Part of a small language model's weights: 8 heads of 64.
MLP neurons of a small language model. Each row is named by its layer, matrix (down: output weights) and neuron, and shows model dimensions 373-500. Each number is 128 + 24 x the weight over its row's rms, rounded and kept within 0 to 255. Numbers have three digits each. A neuron's up and down rows have the sign that makes its largest values positive.
A block is one neuron, or neurons of one layer that tend to fire together. After each block is what it responds to, as a language model described it from the Wikipedia text at the highest values.

L14.down129:130133124142142147128111134138135083089119117108145121149106156130109111144143127150115146130099157090112059158151142125153117162160140140082112088118132111103102154161122144106152128111131136100119120148120099098124137111142132118171133115118157069094127124132164122160113137148098121129122159147155145136137189133134127145142117124113112149141139146159119121120085142132069151161140
L14.down233:125124158161156096148098130129126180116154160160106141105137142172123162155124095093156126108095152120117132138134105159118106137141135166162166133151155165078152133143136131147115089159151100109081104160130093134165112142151151113128153153155146125154161109164134120131141162155160162137150149155130106130126142118126164121136103154123134129162111123146136136146131103143122121090127
L14.down433:103138160139089127114082129124131127114148105164108138141176126106125088127153196122132141142131089126143152119161138110126095120147114131139151138154120142136106106123172130120153108159148128146115133137100133169120121155160150153109108101097150107110154135144126127102115135142114163112138108133127125132143118165098090103152105150119134088115123090149107103037111138183156108159135
L14.down614:106116143133120099124131141093143152100133137151101132113131103130086120174099123106134123097092113131156168137163149181163127143110180140140113097049124137084129166125081173148112121120145135096133090144103104136131120144100098142132131139142109122076132135146133131116125138161119150142106117142115124085172130119103169145114154148125163147148082078105110189157143144133111117118154
L14.down712:093110159081153156101120114147141130122124171112128137152136162086098154123107078115127136089105112087105183153161105119104094158057092110120161090150134095118117110150146125163120149108162162102158110117106126108119086136111160134160091153083101133095133105167165122145149143136111115169151143104157130121149117116112114151144155133158126171100110110176083146093131103138087121146154
L14.down744:113123080104155114118121094125114162152100105147113148125154096107086155107102110097120116133120140107128110138100113186109163110110156086097099138116107139172116112131141118131122164100148123142148098148144148130158120141109112135105087143086120115131130142157139139097128143124099050116131106128085140143104141118116134161112149155135108124111113125101122130095115192152091101145148
L14.down1224:103095173123083093139143114140142137158118162156149105117115174140120151153144176103132150123113137098121123114116146122110153175065158143099164138157149147117098117115162138133155101126136151104101136125153090154108097115106158111103178138101128088108112115081143156102133093150113143128154086145113168117138120137138112097084107128121105156088116118146155189120063083114125198156094
L14.down1250:108137109068127106131117115132063073104153113142121093101078160127148149122120156118091156111114106120127120122193158131120160111106116142135176187122110134110143155116130156146112104146131094130132099157124156151134110119110123128077169167166135174122119098174115146156108147148164125124153112157131137140143131140177112143117132115113126103090107143095118139150115110124126161139117
Predicate setup before participles. Linking tokens that open a clause about what happens to a just-named subject, expecting a past participle or predicate: was, which was, as, but, that.

L14.down59:089139135105095126141082134138112122130150115119127145125095141102123087125152133081163136147122127124113105135149097120175105135144109138124180073119154144121114150133132091106108126149126143141106160131105112159143089127103119174129124061091125137082098114145124103129170160089157142147140112136097086127146090112114153140123112106109160129118096097129135139117128106131117128172127
L14.down123:123121135143148150146108149138123111096097130079138152097111130110054123192083133106115141138134151109142138104136116101143161100162093125096166118119139133101145114152089129115120151169148162143166110127102102144124157128117134150132116152132114103130115098125149160128143107133081129128139129161138157161146173095144146202160096108133145128093116124160147134117139120137140105125113
L14.down213:115096124166071095078133169145131087144162089110118114167115126122125128122113115149083168117108122145118113095151153081111100127137153093131163166133136123126147125126153135166139163135110115163186115157133121103110103124097053121121115138137137138119138139123116123129120094163160182149117110141116125130127132131114154133127087129125116109114086138120121158170086089147139110152107
L14.down379:163130104168119137135098148135156138111155183107164120131145089093104121167171098085156141128106110121095122152193132091099130146150085123123122166148138139138089115124143126128134156126145162127148153139138126097121090111136125092100100116138143118122126140081161067146166144117130117134123114161137101160140144157133160119154127133159130093135152106086130119167094138157081111190170
L14.down517:122178135165079163139147088113111129140154133083134133159151165128121135133107100132133112149125146139093153160111133145144149164116134082134125120118064143098040102163165086120122128101091082160143180102098096128178119146130136089103151154138116126149144152141096156125198123070145134121127154144135128143096124129116127158113140133114076166114175120138069161100150062165145128085155
L14.down821:095106105126097109132104150085174131106101161114153163145125135111112128143068143130090119125074149139137122088084125123154097106167115159141090119110104189117119145134069143151118150124125119139126147128108103136127159122118136110096140097190107126129109064147092154123157092101167136082094155161145149117146141109127145150131140128134122161134099152125120155140098121131108122135106
L14.down955:137133139164105077118177113126120127134108082158158066111131142102089162130142150156124085151138142132104145112105122131106166138152149086138105118113103120142140159173164128124101108117139104105127119153149140120140113121140113091093162142106141093149129125100110132118136098124143114114115107095136133128127167118120143125128108163115128163149125079123107116141151146087098104075142
L14.down1166:126140099117150133156138112118101158122123127062124135100101131094119128133126129153075110155153102116164111087100092076100157151134156140137115161154118122118151133155153153098120129110119163156152053160150111111140117161148155106098177114162116118134117145102164136113125140153138154101137158161143111150091137138190128100134094142145145155122153080162138110149128120132067120113131
Change verbs and measurement units. Verbs of change or comparison such as grew, declined, rose, reduced and differs; also unit or time tokens after numbers, like cm, m, and the colon in 12:00.

L4.down58:121122112142136144124104110159139118125127099123144153150149126132124098151117128088137130146123151100137144113143096094099109126154120156085105112122143126131072115126097098156139150128128137148139095144136134103130156150143129063108134119177117135153145087098156161116128170114117140106157132130111104131151132120125135100153110105187137104178103147115106133139145100163149097076116
Passive verb participles. Past participles completing a passive right after was, were, is or can be, such as released, added, issued, built, found; also occasional table-header cells like No.

L4.down68:118122110103134120074120137132087153136130164127120138146180135186160149142101092094136094097113162138108095110107136149152161176146128119117121136109155139141150176109105097092100100063097146162158129119152124168138092138099129155096144080061141143100124113150148160146121139150116117126102169146155085132104173139125154140085106083110161127120109105144129107113128154140116120105104
Anaphoric it and which. Pronouns referring back to a prior noun or clause, mostly ", which" after a named thing and sentence-initial "It"; also "stud" fragments.

L7.down382:109140152191084133138124122133155109118114148113152161086173138145120133120092144129157150112138163139125102117152161121123113126144123140086121108118115136148124149133159134121122124144103144104104124156128133125130142119189136148148123132149089139153149109154123087100142150132133122084149107153102105104137152167095151148172095123138122145117137104098140164123118131096134122157107
L7.down552:147110089102133149151106132130090172187148101122143120142156133149158139138121077158123158157154178121121081132113145169106123124102111167121112159119093135102133132189149167135122161153123135128154112154193116121131129139094120138109083148108087141152137124159122094159112115186139121133136124119091083133110130148173134142114086124115147129117131099154179190101101110131138161126128
L7.down587:117085093145099118121124155125141100118096135142136145126114135134127135129166106152123123155107120133145123085080140094143144128116149155120142169145151141123126127136120124180130141156122155120125149156116172114159096135114113144133150076124117114103129156075125109136129129131115139136150147156074152144183170103116176159119110075119102131066133080115087126124104139182108151157146
L7.down687:118152129131109122126153169093133108093144117106112118138079124156133101121148122111155118105130158123138114163043127141119118085138145081100151124110109148083146138136109137167163162138171136070131156106127116130122139094153106109123117146157140120092085184120128109135130144137132111112097119137125087105154106134119148117177168110133135120121143160113149133153114138101093093147135
L7.down738:105139127096144140140113139142153154093131144125121132099105098157149169107103138148147108164119117102113089131159130149133140137117140150156126109151126193104175122147115132115129079129117150132124138107114132176107130127137117123129117155093163107132115139143133084100129142124139167111129080134116137169137150109145156081132129131095131119112123135150158129139145146143088165135143
L7.down778:104163153170128121150068127141148090154126107137138153159158085142115142153097158148145158128169122114122117120131144142113158150120149118168130117154147157121079093119144162123113133112158105137165104129112139110116127135133154090139157182115139132160147123127137117141132114109116112108130116142096128094137114155132117106120116122147135138075123111127161154084117087142126141132093
L7.down1061:122125159125110088139116136146102108159123145139160100134158148118136147095149128132132163162181133114139112116111114137135168138127110137108112163146092115101144088165143100128124149113116144126135129155100125099123135164141153131196140128150147125175183102095125123156146074161107134134099132141102165125042093101138134118147141102122142138160106097095128168147123152115167114076106
L7.down1216:147138107099142165143148154154140109129109110173153161127142107128133110108168115155144142135144101082139101135115136130126152114087127138161086126104117130104073119107180118130143136147161137135134069146135163073153150092099164101124101135154102086100142150099131124162157135114133100141101106146089132147110134123110175127136110120129132122110153125121162187113132169179125119144100
Spelled-out number word pieces. Fires mostly on pieces of spelled-out numbers split across tokens, such as th-irty, for-ty, thous-ands and twenty-third. It also fires weakly on numerals (20, 43, 103) and on scattered unrelated word-piece endings.